{
  "num_hidden_layers": 8,
  "hidden_size": 768,
  "head_dim": 64,
  "rope_theta": 10000.0,
  "rope_fraction": 1.0,
  "parallel_block": false,
  "init_std_qkv": 0.0131,
  "init_std_o": 0.0,
  "max_grad_norm": 2.0,
  "warmup_steps": 200,
  "max_seq_len": 1024
}
MLP neurons of a small language model. Each row is named by its layer, matrix (down: output weights) and neuron, and shows model dimensions 576-703. Each number is 500 + 50 x the weight over its row's rms, rounded and kept within 0 to 999. Numbers have three digits each. A neuron's up and down rows have the sign that makes its largest values positive.
A block is one neuron, or neurons of one layer that tend to fire together. After each block is what it responds to, as a language model described it from the Wikipedia text at the highest values.

L2.down1398:464455504430522444567444453580384441552493398501533526427448516510564451394527507543519467520476459467476545527522559455566442503530441537468525449500329541559516566526520551446494544456537496482521585596544546451534527518513371536550498529529501440427510579540428428467511398456487443510575441483569516513514503439516594428474540474489516517440505492389525410449460486510458572466474
L2.down2274:439435462469507462465563546504545424393522512542453588405506490515455470521518522517453517465617465578425516412554490559514587478389481486468494474502545490517469569492522442449554569566569523440492551508536507448411526503528436527492524411563586467422510454503595526494547341606559514535474473532541538395475446396503544433510567582535573524516469514472552562439456471457471554504482
Mid-word "sh" fragments

L4.down77:566475506484515542456479519465508483454387472473449491439508467509537485510523546489509472488488451600439538452541464538491485525638458460467485568513527398484479517578521579549543517575440484447469558475459520606486483471563501585459504477571509525584546462587486530506520503505532466515436555418445445494514532565548468423455498460470467462460451509497547534548490501485430507479491
L4.down256:499494567477500456569613464528550508436506502463494495456594527523568503460453458520577378450496484441525370453522515486483496474494475491500605621475397500468428487444471521471474488460458467536462542452518526443546485556504496550577553486496446547473486513554451461527477475519570460504541592499451552561540470408498504503489517515601483544574529431611496565515500581485534492418593
L4.down548:538576472554523526506404454481480593496462564493401500514482540547424496480520485481587477526494523435534593556555490460447585435562503446556523458448403519506450518541473521647526487467496510438412429480501584509491516465478566461566557593553465487468449536434536495490546468449433561536517493419494499575477583446510619512448436502460412519528528529502526529442427494547603513518485
L4.down582:562448529552427462514498565492493448385502531501448470481428558382450613580511513498492471466527523512474516523532438617485557462574459435549546493504400457588444458446484523513406551540479469568495520538521513445462518513461464586488536570527530551501467451595562502530435504457509621546534439617480495546427478494497517529451442501427531497531575560552470502467529514534505515575541
L4.down907:545438477510498506474475472451511494515565515555482569536455470432510589488464459477463402457564519519481491484497572509438548540571529602453578552493531516542506410459519569537529468466521519541461499558513478555568527538548515445499417475469494483553454503561554536486371499543454547521475537561539487427513476468518562569476488428534462633549554561522505553559527560485496459481436
L4.down1775:450527424542444419479524544474530508559509534466448482453474532493503427434454531441541574490508480517482420511512513503452504523447536526537525452553540604474556551594511554499457443452488585590560486461608491549564476497571469546570476449477503471589448540435536510441584468488499510421497484504444479520438438446426457430429443504454481480437413457456504461520534455514524496520480
L4.down1819:521485482559422560545499550528525495566470516465471546505461416468483603566536382491549417495530501477458543520518489566490498473427527523404523460584537595565585626546500511516551468476468470511488490484563494486578539567522485533476474464514403490522468488378502590512449563557488520503550570539459563514443495619368488564435487467455477485524607482565492501626461425525527570486544
L4.down2265:466506436470499577538489490495395510468413504518489415508509477441632450556542570435542495544435589464497514523633404471595539451508505452571486455576523471463514499523518471486542601478464506528444492525434549532490512463415572421426514381517575502438434452578468462521559522570540520472563469500560521566470514520510516452496506452453494505544452369446521529488543524583469565491543
Mid-word syllable fragments

L4.down380:533483467490554460446544582566433429529479511587478492544476533421547425536489496486517512508456414494428486480487427488383555485565607514488538462429537440480469497436525482509520475481527486581515507464524402482443507495507538495463455416506481553489535483467552519611634482504415526514510415506494524464510498443396607419539473362387517524509560486523484646484379520592433536640432
L4.down611:456484487493441578463566535424455444407596462624424507443422474513459534608491570480484529502521538490539618528463455421589461405436514483429482492548520426591551452537537412495433391483494475482428578517551499470507562515492459526470573545555423506458387478415423470434388443573516477461482476417435538502437591520521529438482474620626471515406499490540444450457534466532469603468471
L4.down670:521483499466500534445568507505529518523578484522549422474456530536584507497469538566442484510410378544450483563439414449501524434524519475506541534471444404456531503453514536562545493494594445508511514589376506410449537497506555469603412493572490467506494544575525515515432533456439507518482571526524520630520483504513457456439537500743442502445488542554540488555500539436403395452522
L4.down688:462474538538570567389572593539448520477442452634470496479474504469584555501458515433595497521455482496513466450554571499552502476505450461554491555437400534528519542564550464574573510452550548499522420420474538403446482481531473458440478539455472480541501510494530518539433492519510445500478518467620391367490525467501472446400557489509554555480446535469503520510557390400550499549527
L4.down1391:483501523556494493461444451409526455571496453453489485476584449453469502489490529413597476516564478462454513492548457517556475608471519417493474538451559492418498401441423446422492455508532403490442519497476518435536539524516504556457592512487467506417527491396450612476474419500532500536552485485463498409529499457622429518504500543564521435452576490490455545431570532471472551407514
L4.down1968:540528567522415577446483513524524438528515463560479580509546509494471378540413518503522485515488537455493407462508561484514526551498452452541512518482454420503479496502465418454371458509543555478517585562442437494536528512525510417496431473543502461475516440510436515478451428550484503480495508476590518364427610451532493450464484584467464478505562529496547559574498520481462511499423
L4.down2279:510516502457518493520487439595451450522459421455514453546508555509513614540503432509472540420512487586411490583491491476542503546481564469603481467374528446486393523523503540465519521484572463369513567425413460535535485439556504567494502549469533555422461572432496445433522554526491476511503469456440417493548447535507483529538534487624455452507525477476519457490530485545508470627429
L4.down2551:475519427517483488584537500477478570547530584548530456551479496499465456503509501475490552514457550518462625530572412429544526532427527525542527525594446596513473463448476456426569529461466510566499521570488496487459519478455471460575460638489515490443540459514536452500427500504501528499416452480506516464427449469461492436493564513458470509463542530449521447551495491517515445582553
Table row line breaks

L3.down98:447539489558467413491483572485521477536470543497595570548404535547502511588509563479477518466431508521424581487501556528543441519469448515561550473437481567463501500624558527499555402467446492477445441502490502489564529526423442505483272438593485478605569486540570408383557464502580452546494529481558505513483508526516518472519451511486543542465495458480540610495489442497472531507562
L3.down529:449508586495445461450517534396512401514452532480533412583531470579495426522524526514460553546506467522498469369573595496470566487516448543509461467416560447447425593507542434453528412407531495546555501513506555473484470585633495446449506428489488561473585528415411522460637574546524493531507533471487585440519501411418445501526459520566361597477481542490493510469556496382518522506440
L3.down1012:455399549542622498526477609478484528562432426456515538451471507513430527496512448394438476564438561526443540396463505516434535451496406446483438470526434539377539525482510514539438466499484486475478506449535518517509494401485397497508334534437516500475482553537499446484556528536658487549514444564488482488447524583481508499463494526551417485447503497429562434461521529504486546513395
L3.down2464:579495526634487478513526548481443463522487503536475527481417445486530539489518580432426492504563423426465439501536498443503444388483549553494584496479558494565506420542487473502475473500438449519401617513498548420523490476395441464494417508520542448528417544518449511554570462483596463558521467422606488448524482430535496519571568462343498538420523468525513465462433544476464511505435
Table row breaks

L3.down563:389534492485502562456499482423505489520528515546522476489521470573413484454605535522421503491421439484444529497483491440561484537640454413401548521532471549479440495469550505464516461544497485534590587495533536478429506446481510491446470525510506455418521523562475535481452472481465526438618461509468487485358440466494422416548434453577549401491499499435629470556558491484447429433508
L3.down625:465528401486500520556456555505529487556543510544473454528536518508523499499493539520570450571597602507596463500533504446529500488604511551513571457551587479547505565450487494526524452426441429543579529499430534501507427499460481509459549562509480557474468513588484498553529492469503477541478457519458532448455520516456446523413439516558573564521547538400467529545510435435426515470491
L3.down852:475525416498445470371503520443514535471458477529455433499419532561461461507416424507497479483526425521557536482358500571438441593610488532507542498498541508505452526442425623481525501578524413555401642489521588485499491504439536507534507510446540447491446461563464470497485449480505471543424460539471521424496477557582537473543460504495528517648530514450550464473535446550421481488515
L3.down2338:504542459448480456568361459408536506456518447444542577524437523545556420477564456507523479460581427607496483512460433533524458585554511542457477499519559489522398513453469410570456621515423457574488425435503425446481464539501478578570468439525553414570560465530455550486498531490544526514484507532426653532456524548477490597539454492488490463582461496458519464509550436487415499558493
Mid-word subword fragments

L2.down855:475564535480574537376537602447447349467478467381498452497545493422536495468490437486546450461591591447538556436500507516494492428494567453479483462563600477533512512477482394442450560607501555539485493539410467504540434498470447453394378483470495410399432507524592424454484506400503465549544460476545504381408384570453588473626510433522496511530501528399525532451428567546416377486480
L2.down2100:463548531491506452455550535568476431431428556490426498531460470492541512480502401603555540512507491588530509407443535472526486506443492490524555542565522384480489545468364464476468432519539460467525509512496510581506455546445506459401465500517558554513454523516490525552481409528497561459545547531531573536365538450406514496530548519439590498570505455533510612461475558452364458555511
Line breaks in tables and lists